Weights of a small GPT-style language model, trained from scratch on English Wikipedia: normalized queries and keys, 282M tokens.
MLP neurons of a small language model. Each row is named by its layer, matrix (up: input weights; down: output weights) and neuron, and shows model dimensions 96-191. Each number is 128 + 32 x the weight over its row's rms, rounded and kept within 0 to 255.
After each neuron's rows, "fires on" lists the tokens most often at its 100 highest values on Wikipedia text that the model never trained on; "fires before" lists the tokens most often just after its 100 highest values on Wikipedia text that the model never trained on.

L11.up193 [119 179  78 157 108 138 137 126 132 178 112 102  75  92 127 148 117 149 117  60 112 163 153 185 170 130 159 150 141 152 203 104 184  99 141 143 100  98 145 161 145 103 190 130  90 131 103 121 142 114 135 101  85 110 150 155 159  82 101 114 105 109 157 114  95 121  99 140  40 194 188 147  96 129 112  96 119 130 151 129 135 115 102  37  78 126 118  50 131 160 141 143 152 130 129 122]
L11.down193 [149 109 152 164 160 115  73 140  82 153  83 134 143 178 128  98  97 148 107 120 232 100 162 128 102 130  92  99 106 129 155  76 147 112  84 165  87  92 110 128 118 115 112  88 111 131 149 152 105  86 104 134  72 125 102 126 182 102 170 116 188  67 127 108  95 113 126 173 112 121 122 160  74 133  95 149 160  77  85  83 161 104 165 168 107 147 103 166 112 108 134 121 164 115 131 193]
fires on: "os", "art", " No", "m", "or", " Go"
fires before: "ers", "ing", ".", "it", "als", "ite"

L10.up136 [112 150 107  89 137 174 134 129  88 119 108 163 138 150 143 136 150 150 119  66 158 141 128  84  50  96 149  87 129 137 113 117 116 153 109 119 132  87 113 196 113 202 183 108 171  75 119 102 107  71 166 161 110 106 136 141 148 133  93 164 170 128 163 142 147 149  94 119 111 134  87 108  92 176 142 200 143 131 119 104 119  89 150  93 159 117 151 104 111 154 105 133 120 132 146  96]
L10.down136 [121  84 170 130 148 148 122 132 155 140 117  84  98 116 111 153 116 134  86 142 168 110 161 181 129 138 114  93 131 139 147 124 110 100 142  85 192 165 109 117 145  82  74 171 112 108 117  80 185  97 104 127 168  87  95 122 117 153  50 192  51 156 206 100  84 169 114 160 119 106  74 130  47 119 120 182 168 122 103 120  61 153 162 157 149 133  78 145 130 139 172 144 111 121  82 113]
fires on: " ", "2", "1", "9", "0", "5"
fires before: "3", "2", "4"

L11.up418 [143 182  99 111 118 167 126 143  73 142 137 193 134 145 121 122 173 151 173  94 144 120  87 151 146 109 137 142 166 153 109 117 131 169 179 214  80 159 196 135 156 115 150  91 121 203 175 155 183 124 133 111 129 163 121 121 156 119 108 123 146 191 136  96  99 161 150 129 109 140 115 123  78 121 140 147 102  73 158 204  91 120 118  85  72 151 126  41 176  94 126 156 102 133 110  83]
L11.down418 [ 49 140 112 136 114 152 122 134 212 126 220 124 164  98 114 168 150 144 134 153 145 137 117 130 139  48  69 192 118  94 162 118 164 140  41  77 137 177  82 107 119  37 143 122 172 104 170 133 132 147 123 151 181 153 122 142 126  95 135 101 171 150 139  89 142 125  73 164 123 137  72  49  81 114 137 116 148 113 146 145 135 140 112  99  79 187 101 155 149 133 115 175  75 165 143 111]
fires on: " |", " B", " (", "°N"
fires before: " "

L12.up65 [135 158  77  98 137 113 127 120 131 133 129  64  63 150 138 132 148  79 145 170 114 122 179 154 129 137 128  98 132 147 113 164 179  72 185 106 157 102 112 177 157 137 147 116 141  90 133  57 171  85  99 107 134 123 136 126 153 153 153 103 135  80 148 112 140 136 135 150 101 147 124 141  82 140 104 209 180 109 134 175 162 125 117 158 186 144 156 134 134 141  91 128 123 113 101 114]
L12.down65 [ 92 129 113 115 117 156 209 140 102 135 103 150 133 149 127 150 177  94  91 120 144 102 174  87 139 113  75 109 142  81 149  83 119 130 127 100 124 166 118 101 166 171 169  73  91  88 105 106 135 140 147 162 152 153 116  82 122 164 204 138  87 121 120 110 138 100 138 134 163 101 139 105 151 165 143  81 158 147 104 135 128  91 140 161 162 104 100 108 205  89 124 182 102 127 156 114]
fires on: " ", "j", "g", "–", "ra"
fires before: "1", "2", "ured", "ury"

L12.up131 [109 152 180 136 123 156 133 125 144 207 121 174  89 115 109 115 141 162 147 161 168 179  92 163  91 107 117 118 154 102 115  77 169 107 131 121 101 118  71 163 143 118 156  54 195  92  92 139  99 122  70  97 190 125  84 166 123  84 108 119  76 177 129 179 100 131 161 123 150 148  97  92 152 100  85 115 115 163 117  67  86  99 147 142  96  91 146 148  92 102 148 156 123  94  94 129]
L12.down131 [159 105 173 115 151 110 115 137 119  84 140 143 148 103 113 144 110 129 130 113 180  78 103 154 117 126 161  51 123 118 183  98 112 113 133 209 144 115 159 173 133 127 140 123 135 152 125 159 148 174 113 165 125 118 186 116  71  83 138  88  43 124 165  97 101 132 113 119 181 116 138 143 137  98 125 104 163 170 151 125  88 123 103 105 119 137 159 143 130 116  93 158  63 114 104 147]
fires on: " |\n", "|---|---|---|---", " l"
fires before: "|", "|---|---|\n", "|---|---|---|---", "|---|---", "|---|\n"

L7.up286 [187 132 131  56  94 127  92  92 128  97 138 192  66 125 199 156 110 157 130 146 184 114 184 162 110  75 110  97 140 142 161 131 162 150  80 138 170 133 152 185 196  97 139  55 150  91 141 140 163 164 113 103 152  84 165 134  82 122 116 132 131 144 113 122 174 181 133 149  64  98 135 131 152  67 122 186 158 130 143 142  61 124 135 139 114 125 178 113 148 139 114 154 175 120 106  93]
L7.down286 [102 101 167 124 113 162 127  92 140 105 211 156 106 138 150 172  99 159 111  99 122  52 122 130  97 130 133  89 168  66 140  86 129 171 131  94  94 138 170  84 154 162 141 118 137 141 134 152 112 162 158 154 128 176 151 106 112  81 133 131 181 130 125 132  90 133 166 160 142 128 154 129 143  96 148  96 121 162 148 104  95 116 149 149  74 137 117 124 110 117 109 108 108  96 142 128]
fires on: "ed", " began", " in", "ic", "ing", "ered"
fires before: " the", " in", " his", "ult", "er", " to"

L10.up109 [138 140  84 151 124 186 112 113 105 134  85  74  93 131 178 158  91 110 180 154 102 172 123 157 121  77 159 143 156 133  80 104 149 125 131 114  91 128 171 135 163 123 108 130 120 128 158 133 102 143 154 107  97 116  78 107 195 139  93  77 145 184 117 162 116 149 140 131 162 143 124 146 105 175 118 119 132  94 177 177  88 141 165 126  94  86  74 179 146 152 137 162  95 183 154 129]
L10.down109 [137 124 165 139 162  70 165 114 156 109  99 152  55 122 138 123 123  84 124 178 149 122 123 133  43 143 137 115 123 121 139 186 159 174 122  85 133 135 124 127 124 138 103 136  81 140 134  82 171 138 103 104 190  99 172 190 111  72 132 127 106 196 123 138 192 159 125  90 122 154 125 109  81 148 166 173 110 158 172 125 135  68 139  97 111 165  71 163 169 153 163 144 115 156 195 106]
fires on: " ", "–", "1"
fires before: "6", "5", "4", "7", "3", "2"

L12.up238 [182 194  93 113  79 153 126 103  83 114 152 102 107 157 161 124  92 175 122 115 184  84 151 147 148 110 141  69  75 121  86 131 114 102 116 128 139 118 178 111  99 159 217 130 133 149 170 135 149 134 118 102 118 185 112 129 127 160 112 156 150  94 125 106 106 140 139 126 116 152 121  94 134 146  90 149 148 133 169 115 159 157 121 139  98 120 150 148 106 149 113  97 165 156  68  83]
L12.down238 [135  87 178 130  90 118 145 116 156 138 152 142 174 131  84 136 195 149 106 137 101  94 162 147  33 116 100 174 187 117 114 102 150 119 171 156 117 160 132  68 147 140 115 114  87  91 109 153 122  79  67 113 154  89  84  82 117  81 176 128  95 155 175 134 120  87 108 143 139 169 144 104 143 103 111 185 120  93 125 129  81 124 161 156  96 112 170 137 133 146 179 163  67 138 103 140]
fires on: "ed", " made", "cted", "ent", "ived", "ated"
fires before: " the", " to", " a", " its", " in", " that"

L12.up245 [118 114 141 122 157 214 122 119 141 133 142 139 103 142 161  91 180 139 145  53 185 100 109 125 120  92 140 144 168  99 155 112  91 104 132 137 150  87 177 141 140 117  69 103 120  98 157 119 138 111 168 133 126  96  84 163 186  90 172 156 166 170 146 117 163 139 126  83 101  87 114 152 157 147 126  70 152  64 112  51  84  95  65 149 138  72  72 127 139 150 107 116 156  97 121 120]
L12.down245 [180 146 142 149 148 147 205  99 112  89 150 154 176 132 156 129 117 152 102 113 144 133 143 163 103 191 131 151 170  45 148 183 106 121 122 110 100 107 169 147 121 141 136  94 144 167 160 144  94 132 141 111 131 130 108 147 105  93 120 135 130 162 102  85 165 152 113 144 126 200 167 111 136 110  44 176 121 100 144 130 176  99 109 142 103 119 109 107 148 196 161 145 148  97  52 126]
fires on: ":", " released", " published", " used", "2", "ased"
fires before: ":", " in", "2", " on", "0", " by"

L12.up348 [137 128  83  78 122 100 153 117 113 110 152 158 105 142 133 170 108 170 115 149 126  95 177 131 121 137 150 125 104 144 120 119  77 116 114  92 180 153 193 159  80 142 130  60 119 118 176 175 185  85  95 118 100 106 101 149 108 172 129 144 198 123  79 147 137 119 136 122 156 225 122  88 191 145  91 164 132 100 126 157 130 167 144  54  53 117  98  79 134  80 111 160 108  96  33 113]
L12.down348 [118 163 155 194  93 166 138 101  82 106 114  66 140 127 104 143 112 205 130  91 155 111 100 137 157  89 132  99 145 144 161  88 156 142 109  93 131 118  92 138 196  96  88 123 127 165 141 161 113 159 126 132 111 183 174 133 153 108 130 120  94 127 135 153 147  99 125 152 140 169 101 141 183 215 171 125 134 141 132 104 135 113 158 113  98 114 118 133 153  73  59 144 106 128  52 128]
fires on: " ", " ch", " g", "ered"
fires before: "2", "1", "3", "art", ")", " in"

L12.up93 [ 94 114 113  91 118 116 130 129  91 167 131 123 115  80 143 113 192 149 142 106 153 152 108  85 157 154 182 116 180  89  90 107 195  52 121 168 148 186 114 143 156 156 145 195 167 142 154 162 171 157 169 155 151  83 151 162 143 127 103 155 156 216 113 150  93 115  90 177 120 157 107 165 114 117  91 169  92  86 226 143 122 140 150  82 174 141 157 118 100 167 111  89 143  98  96 104]
L12.down93 [134  85 138 114 172 151 166 132 179 163 134 176 179 149 160 128 103 170 116 205 134 121 178 170  59  94 139 134 132 119 175 157 120 117 117 119 168 105 118 123 143  95 151 164 175 114 121 184 157 153 135 173 167 178 187 167 136 125 110  88 129 103 120 124 167 133  69 131 151  87 145 115 188 118 128 127 120 161  97 120 164 120  88 172 162  99 106  93 162 138 144 110  41 124  87 115]
fires on: " |\n", "|---|\n"
fires before: "|", "|---|---|---|---"

L12.up126 [148 165 128  84 118 182  95  64 133 164 147 130  86 134 144  81 202 171  93  76 208 131  66 108  94 159 164  93  94 107  93 157 155 150 119 147  91 129 133 158 134  76 141  92  74 142 238 101 150  53  86 123 125 148 121  87 159 123 133 114 109 127  97  88 160 116 101 100  99 106 160 178 121 181 135 117 153 132 110 156 132 131 135 117 118 134 111 136  60 144 139 110 123  85 103  99]
L12.down126 [166 105 176 157 132 148  97  76  46  81 104 141  87  99 136 113 136 119  82 127 122 159  53  40 114 115 141 119 103 124 114 158  99 134 147 102 175 122 136 122 107  89 157 169 147 120 131 162  95 163 166 130 106 153 152 156 132 106 175 126 183 168 112 127 151 161 137 181 150 117 105 153 142 155 199  71 109 108 116 135 100 147 149 159 111 155 155 106 106 167 143 176 178 110 124 107]
fires on: ":", " in", "ed", " until", " D", " located"
fires before: " ", " in", " on", " by", "iv"

L11.up77 [108 129 156 100 108 122 167 126 133 175 125 152  66  62 131 143 137 148  93 194 117 107 169 117  86 148  99 164 163 156 162 128 158  74 123  54 185 155 129 161 145 149 137 185  98  79 160 115 121  96  89  84 147 106 169  90 141 144 125  82 132 157 150 118  65 107 109 125 114 135 156 117 104 108 123 173 148  76 165 138 113 123 141  49 129 186 127 192 128 103  86 187 159 117 185 157]
L11.down77 [121 144 146 172 156 118 105 159 131 169 159  80 151 105 178 156 137  98 153 180  88 133 104 149 118 115 133 204 184 174 169 148 123  97 106 166 169  80 102 119 111  97  96 149 119  89 127 109 152 138 140  93  62  83 173 161  99 157 111 152 128 130  84 149 125 205 123 151 103 102  70 105 172 142 174 104 158 144 130 142 122 110  92 101 113 125 132 122 115 109 247 110 150  80 113 111]
fires on: "as", "du", "v", "duc", "os"
fires before: "ing", "es", "ct", "ement", "is", "ce"

L10.up377 [128 137 131 133  67 186 129 157 140 209  88 111 144 156 151  95 167 167 128 141 107  85  87 157 106 152 146  34 144 168 138 219 198 160 103 139 139 106 122 106 138 171 155 140 187 133 105 116 110  97 115 111 120 116 124 140 152 104  83 145  79 169 105 109 106 150 116 136 109 132 119 161 160  59 141  84  60 158  94 113 103 205 127 162 119 196  69  90 156 122 104 153 165 127  96 123]
L10.down377 [152  73 108 149  82 135 173  88 129 108  55 102 136  91 152 189 137 147 168 131 166 136  98 133 119 202 159 149 147 105 107 125  96 153 109 144 130 114 166  95 155 139 138 145 155 115 137 165 107 167  99 135 109 127 174 173 148 141 102 139 103 168 104 105 152 128 134 121 147 140 166  87 141 181 127 118 125 195 136 129 109 155 170 140 173 161 140  80 108 138  82 169 188 140 160 157]
fires on: "chn", "ist", "if", "ys", "at", "it"
fires before: "ical", "ics", "ology", "olog", "i", "inal"

L10.up278 [103 136 116 134 139 103  73  94  89 104  81  97  70 113 101  88 137 161 114 143 114 139 111 185 130 107 178 167 129  80  99 168 139 121 137 179 118 145 192 135  79 209 102 109 140  98 136 147 159 114  86 129 114  79 167 124 153 181 134 131 110 129 127 153  70 123 131 112 125  89  98 129 150  79 123 196 135 150 147 144 133 151 121 129  98 124  52  56 171 176 143 127 124 115 103  79]
L10.down278 [ 85  66 102  63 155 163 133  92 174 134 118 116  53 111 146 117 141 142  62 194 117 182  85 114 121 113 122 135 137 146  88 128 139 122  88 140 135 117 162 140 103 185 146  91  79 146 133 136 201  81 120 150  97 140 176 136  84  82  90 124 147  99 135 149 117  86 151 197 199 103 101 118 140 136 134  54 130 114 171 116 103 144 101 114 147  78  97  88 109 134 182 137 123 116  89 130]
fires on: " ", "%", "1", "4", "8", "2"
fires before: " |\n", " |\n\n", ")\n"

L11.up151 [140 118 145 121 114 113 171 115 132 104  82 153 109 104 125 102 113 144 132  63 135 164 125 159 136  39 133 122 120 139 143 160  93 143 131 130 162 107 207 109 112 218 147 131 171  71 139  97 186 167 111  93 131  85  94 138 107 135 147 164 146 166 132 142  75 153 125 129  95 122 109 128 144 151 111 152 156 131 137  54 107 136 109  93 127  89 137 100 185  89  96 175 149 121 148  98]
L11.down151 [129 144 173 151 178 159 125 141 134 137 118 135 104  82 171 185 143 123 119 123  89 119 118 171 136 106 119  72  70 209 116 132 119 140 160 103  91 165 132 104  72  71 128 128 158 129 126  92 134 127  92 132 128  69 152  88 151 137  78 150  99 115 137  54 108 135 115  90  83 123 149 122 107 161  87 145 135 104 207  63 120 114 131 125 101 182 103  91 110 103 114 118 135 131 134 116]
fires on: " |", "|", ").", ":"
fires before: " \"", " "

L13.up398 [166 122 104  84  96 126 132  53 133 118 136 120  94 160 173 119  92 134 105  74 137  86  88 141 160  92 133 158 115 107  97 175 112  61 150 145 171 125 184 156 105 182 129 161 155 116 138 120  93 109 131 145 155  61 132 115 144 149  95 105 111 154 173 162 131 153 103 138 160 102 107 100 134 165 104 147 154 133 153  96 190 165 118 105 162 210 145  89  93 120 134 170 124 139 118 159]
L13.down398 [138 166 118  86 152 121  97 129 121 115 216 151  77 195 169 166 102 137 134 126 139 136 163 168 112 104  84 198 109 180 140 154 184  96  46  84 181 128 111 151 165 137 170 135 106 137 165  66 145 158  61 172 199 115 141 127 100 140 121 164 138 190 136 130 175  66 124 156 128 121 131 119 107 122 136 138  92 148 187 160 157 153  54 123  97 111 170 115 149 162 164 107  73 118 145  85]
fires on: " ", "7", "8", "2", "1"
fires before: "2", "8", "5", "3", "4", "1"

L3.up285 [124 113  52  92  93 182 100 100 161 139 126 144 120 136 131  76 158 150  67 142 118 183  93 122 142  66 109 115 135 152 161 138 167  95 138 173 143 153 149 132 124 159 165 150 172 168 185 100 145 127 153 112  99 105  98 153 185 154  82 163 144 115 122 135  96 198 136 123  93 177 153 109 112 118 116 109 104 113 158 109 121 139 121 103 110 138 121 106 131 125  89 134 117  91 161  96]
L3.down285 [130  94 146  89 129  82 121 109 219 158 133 122 136  90  55 220 109 108 146  99 150 128 143 141 119 164 135 112 138 101 131 110 128 151  77 125 122 143 136 137 116  86  82 124 131 146  91  99 157 138 108 158 111  76 149 176 105 145 109  73 146 149 182 154 142 131  93 144 124 121 114 118 150 178 131 122 108 173  85 126 111 126 111  97  30 119 110 105 111 147 152 166 164  95  59 138]
fires on: " |", "or", "ary", "art", "ain"
fires before: " ", " An", "ers", "ial", " S"

L5.up112 [147 134 133 136 106 164 119 123 104 165 145 146 116  75 160 136 138 165  91 125 160 128 149 103 127 130 140 145 124 122 130 110 167  80  76 136 147 176 216 125 141 110 114 144 117  70 108 131  99 162 148 135 112 121  65 131 118 159 125 146 193 179 164 136 131 151 154 181 107  93 112 138 115 142 105 197  93  63 165 113  89 110 126 114 103 183 143 106  98 149 139 107 123  97 115  86]
L5.down112 [124 149 147  75 148 148 105 126 133 126 113 113  82 197 144 112 190  87  57 154 129  91 130 149  69 132  73 144 120 113 124 199 110  90 110  69 107  86 105  56  89 184 119 130 171 120 122 137  79 164 147 133  98 133 131 150 149  55 166 129  97 100  96 174 125 106 116 104 158 113 177 147  90  82 124 186 172 111 140 110 101  88 133 143 173 135 163  87 161 195 159 163  92 119 131  97]
fires on: " is", " was", " \""
fires before: " a", " an", ":", " the", " in", " released"

L11.up274 [189  80 116 129 106 134 158 129 140 161 101 114 131  88 125 118 104 189 112 156 212 104 118 198  92 153 169  93 126 146 104 147 139  84 120 188 158 162 142 134 177 120 133 107 108  99 101 157 115  98 122 118 121 125 115 156 175 167 100  70 130 116 114 173 114 117 177 130 148 138 113 150 159 122 110 152 155  93 100  91 156 120 113 141  79 158  73 108 122  91  99 109 180  80  74  92]
L11.down274 [109 138  98 169 143 155  91 104 106 162 103 149 132 178 117 131 155  95  73 180 168  78 166  95 138  73 154 147 116 124 104 175 143  87  82 163 181 137 127 130  92 100  94 144 146 130 125 108 135 152 109 118 123 129 135 141 168 173 120 119 136  49 141  92 144 149 105 132 155  74 127  65 176 108 109 111 143 176 168 140 149 179  76 186 156 120 110 112 108 124 152  88  96 127 164 103]
fires on: " polit", "t", "it", "mp", "ist", " the"
fires before: "ical", "ics", "ic", "ia", "i"

L11.up234 [ 91 127 123 119 187 132 107 115 150 146 116 138 130 115 164 148 181  94 123 109 123 111 136 131 179  50 131 168 163 162 140 129 130  57 121 113 156 123 111 113 151 144 100 130 128 155 132  83 154 142 126 169 182 101  94 136 165 154 100 175 132 159 160 165  76 141 165 139 164 159  80 114 127 189 147 142 164 136 108 107 148 110 120 132 130 115 128 165 202 129 120 135 176  68 105  97]
L11.down234 [121 147 162 148 118 113 120 176 186 120 140 114 150 134 132 152 193  79  71 131 141 121 136 105 109 160 119  97 157 101 139 117 134  55 170 114 205 124 130  93 141  78 103 168 141 120 156  87  55  57 104 146 167 133 111 123 129 128 117 141 145 141 141 133  86 133 101 137 172 155 204 111 159 129 132 124 142  84 165 162 118 128 103 144 128 145 179 152 120 143  72  94 126 139 130 137]
fires on: "2", "1"
fires before: "0", "9"

L13.up83 [104 135  99 108 128 178 142  60 116 118  82 100  78 135  96 107 201 137 107 152 196  92 122  98 144 100 121  90 103 128  99 138 103 154  88 129 163 118 115  93 135 209 119 151 122  75 114 137 143 115 123 126 105 100  70 167 173 119 122 113 141 166 130 197  94 106 131 113 108 150 155 129 129 140 123 160 120  93 145 150 132 135 112 137 127 156 170 157 109 104 126 100 141 123  79  75]
L13.down83 [128 135  97  96 145 135 186 164 121  91  86  95 182 178 154 159 121 106 101 154 191  93 176 128 139 122 149 132 120 163 138 130 121 126 165  94 132 144 112 121 139 143 132  71  98 207 159 178 109 108 136  95 131 163 124 143 166 103  85 167 130 104 139 165  97 144 139 150 154 134 168 150  80 174 150 169 142 165  60 107 124 116 144  99 140 165 107 162 150 125 169 128 133  89 121  95]
fires on: " "
fires before: "2", "1"

L10.up131 [124 161 100 134 154 128 156 113 142 110  74 164 109 125 138 121 126 149 153  70 130 102 145 151 167 103 161 134 154 144 181 101 131 128 122 131  93  95 139 135 130 181  91 110  81 105 117 159 112 107 125 138 150 104 114 129 160 127 101 157 118 202 185 147 130  99 184 143 124  86 145 139 141 124 160 166 184  84 137 134  74 121 138 139 163 143 134 115 130  98 131 143 119 120 142 105]
L10.down131 [194 122 122 112 130 107 111 101 142 122 132 131 172  96 150  81 148 199 130 123 110  95  85 147  71 153 167 132 131 143 150 186 169  79 117 152 176 107  90 127  69 103 132 108  85 133 177  67 149 132 113  80 129  83 134 138 136 174 113  82 156 129 177 104 140 161 118 148 168 157 120 103  98 113 132 131  99 127 175 171 132 179 128 108 117 173 121  67 135 136 122 115 193  86  94 153]
fires on: " |", " ", "ced", "0", "y"
fires before: " ", "0", "ed", "3", " |"

L6.up60 [118  97 114 115 130 176 143 118  94 138 113 125 135 152 155 122 147 163 114 108 136 139  90 163 152 143 128 129 198 101 155 171 191 150 153 109 146 109 138 165 126 123  87 144 108  72 130 160 116 183 176  83 174 158 159 115 157 122  97 141 109 211 118 162 156 183 148 157  98 115 105 148 100 164 104 193 121 122 191  52 130 162 147 120 128 163  85 137 101 172 143 130 113 110 139  22]
L6.down60 [177 108 138 111 114 135 128  75 174 108 134 120 128 152 129 146 114  90  74 132 166 186 113 149 140 166 109  79  91 101 131 162  99 130  45 118 122  95  85 142 106 127  90 149 101 100 105  92  92  88 118  97 150 161 173  76 103  78 155  81 162 161 158 109 136 176 121 130 125 162  77 111  99 154 142  52 168 137 137  84 227 133 129  89 148 113 129 132  83 123 101 171  84 143  85 200]
fires on: "==\n", "==\n\n", "\n", "ales", " ==\n\n"
fires before: "-", "===", "The", "|", "A", "."

L3.up99 [131 148  71 135 147 122 104  69 115 180 112 156 128 141 135  39 168 127 116 136 172 147 136 158 115  95 101 131 138 129 116 140 118 131 132 151 150 102  72 118 106 129 138 160 110 145 209 171 117 180 116 106 101 165  80  62 115 180 147 121 106 106 121 159 172 219 113  72 119 151 104 134  65 139  91 123 101 112 151 150 157 102 150 154 163 164  86 136 135 202 146 163 123 103  46 118]
L3.down99 [109  45 113 113 140 125 116 159 140 114 114  97 127 143 100  69 140 125 150 207 154 150 142 163 142  99  51 178 142 113  96 120 152 165 138 114 108  84 103  25 135 184 167  91 141 106  87 107 142 155 127 107 116 108 159 163 144 152 201 112 139 133 151 159 142 154 142 152 124 174 108 140 145 102 117 156  86 145 155 127 114  55 119 148 128 136 195 165  65 162 181 143  93 157  89 151]
fires on: "==\n", " ==\n", " =\n\n", "==\n\n"
fires before: "The", "A", "In", "-", "C", "S"

L13.up25 [ 97 147  99 151  71 197 108 105 134 126 112 109 127 133 139 121 129 145 154 163 144 151 135 142 170  65  74 179 106 115 111 145 176 143 111 161 113 135 136  99 196 117 129  99 114  34 155 120 190 203 155  94  82  76 122 143 187  99  94 168 121 133 128 117 113 124 190 123 156  98  43 129 175 128 158 128  62 126 183 161 114 154 107 100 160  83 160 106 141 102  90 118 150 111 140 116]
L13.down25 [121  78 147 129 107 165 112 153 160 131 121 125 120 109  98 174 117 141 121 148 163 152 188 149 134 152 175 120 154  89 174 137 160 126 156 162 104 122  97  62 110 106 123 114 102 128 126 110 105 126 175 141 119 141 130 118 132 126  97 111 159  81 146 181  89 120 158 113  74 108  73 105 140 105 112 131  99  82 112 119  86 155 137  86 132 128 169  59 153  97 105 126 139 144 117 108]
fires on: " ", "–", "1", "0", "."
fires before: "9", "8", "1"

L11.up146 [112 176  32 157 130 115 105  90 118 126 150 146  84 165 132 113 114 148 177 138 182 124 107  63 171 109 153 142  73 151 100 153 127 100 105  79 117 124 202 126 131 119 111 115 123  60 180 104 126 130 146 163 180  80 139 159 116 127 114 139 123 150 127 121 140 117 148 114 122 133  89 109 115 113 138 119 141 108 165 141 125 142 118 118 131 130 109 117 170 150  60 106  93 105 193  55]
L11.down146 [151 129 144 122 117 117 152  99 104 180 195 122 105 106 109 102 163 110 155 118  99 162  99  80 127 135 155  97 118 177 205 116  92  80 117  79  92 149 178 191 126 119 100 149 111 180 158 125 106  70  55  98 139 107 108 130 114  77 185 150  94 186 178  55 150  96 106 134  95 105 115 168 110 183 163 143 147 142 127  76 148  82 106 205 112 150 100 121 137 151 129  79 114  68 115 135]
fires on: " ", "1", "9", "8", "0", "."
fires before: "7", "6", "8", "9"

L7.up4 [120  80 125 109 153 167  96  95 119  97 126 124 129 143 142 132 185 144 143 123 136  98 176 130 138 119 188 123 135  87  57 115 115 131 122 115 172 120  73 153  96 200 147 110  84 134 131 151 145 150  89 122 119 130  51 115 196 163  99  82 106 135 127 179  99  99 141 128 118 134 162 189 126 148  78 103 142 118 113  99 152 119  96 156 127 163 109 139  98 131  39  88 119 132 143 123]
L7.down4 [100 114 162 164 149 144 235 101 101 165  89 147 117 100 163  86 168 139  70 100  97 103 150 101 139 123 146 139 109 131  76 130 126 154 157 135 155  93  95 125 146 169  97 137 142 147 131 133 105 124 146  74 181 167 134 112 102 160  91 156 107 151 171 110  92 168 160 133  99 222 145 114 111 109 112 149 137 141 123 137 174 111 145 170 101 128 157 195 168 107 144 142 153  99 104 147]
fires on: " |", " of", " /", " ", " age"
fires before: " ", "0", " of", " (", "2"

L7.up272 [126  82 154  98 153 154 127  91  92 125 120 124 118 156  96 117 130 163  99  78 145 155  99  90 176 115 189 206 159  64  88 158 139 112 116 117  99 145 140 139  99 170 122 140 125 171 134 173 106 123 165 222  93 152 131 137 127 132  91 130 163 178 107 108 100 100  94 162 183 112 107  74  99 137 152 110  96  88  82  83 100 154 131  95 111 132 161  63 125 143  87 129 144 144 123 157]
L7.down272 [132 120 125 173 107 110 150  54 118 184 101 153 148 152 123 130 115 179 195 136 188 130 141 123 174 142 122  67 105 126 172  99 134  88  87 112 102 189 184 153  91 143 118 173 135 141 171 149 113 133  98 104 170 101  80  97  76 111  95 138 126  95 168 112 100 154  97 115  94  83 151 163 149 117 154 131 164 156 152 140 178 141 182 128 109 142  99 134  70 118 132 105 153 104  95 105]
fires on: "als", " Go", "th", "en", "F"
fires before: " |", "als", "let", "'s"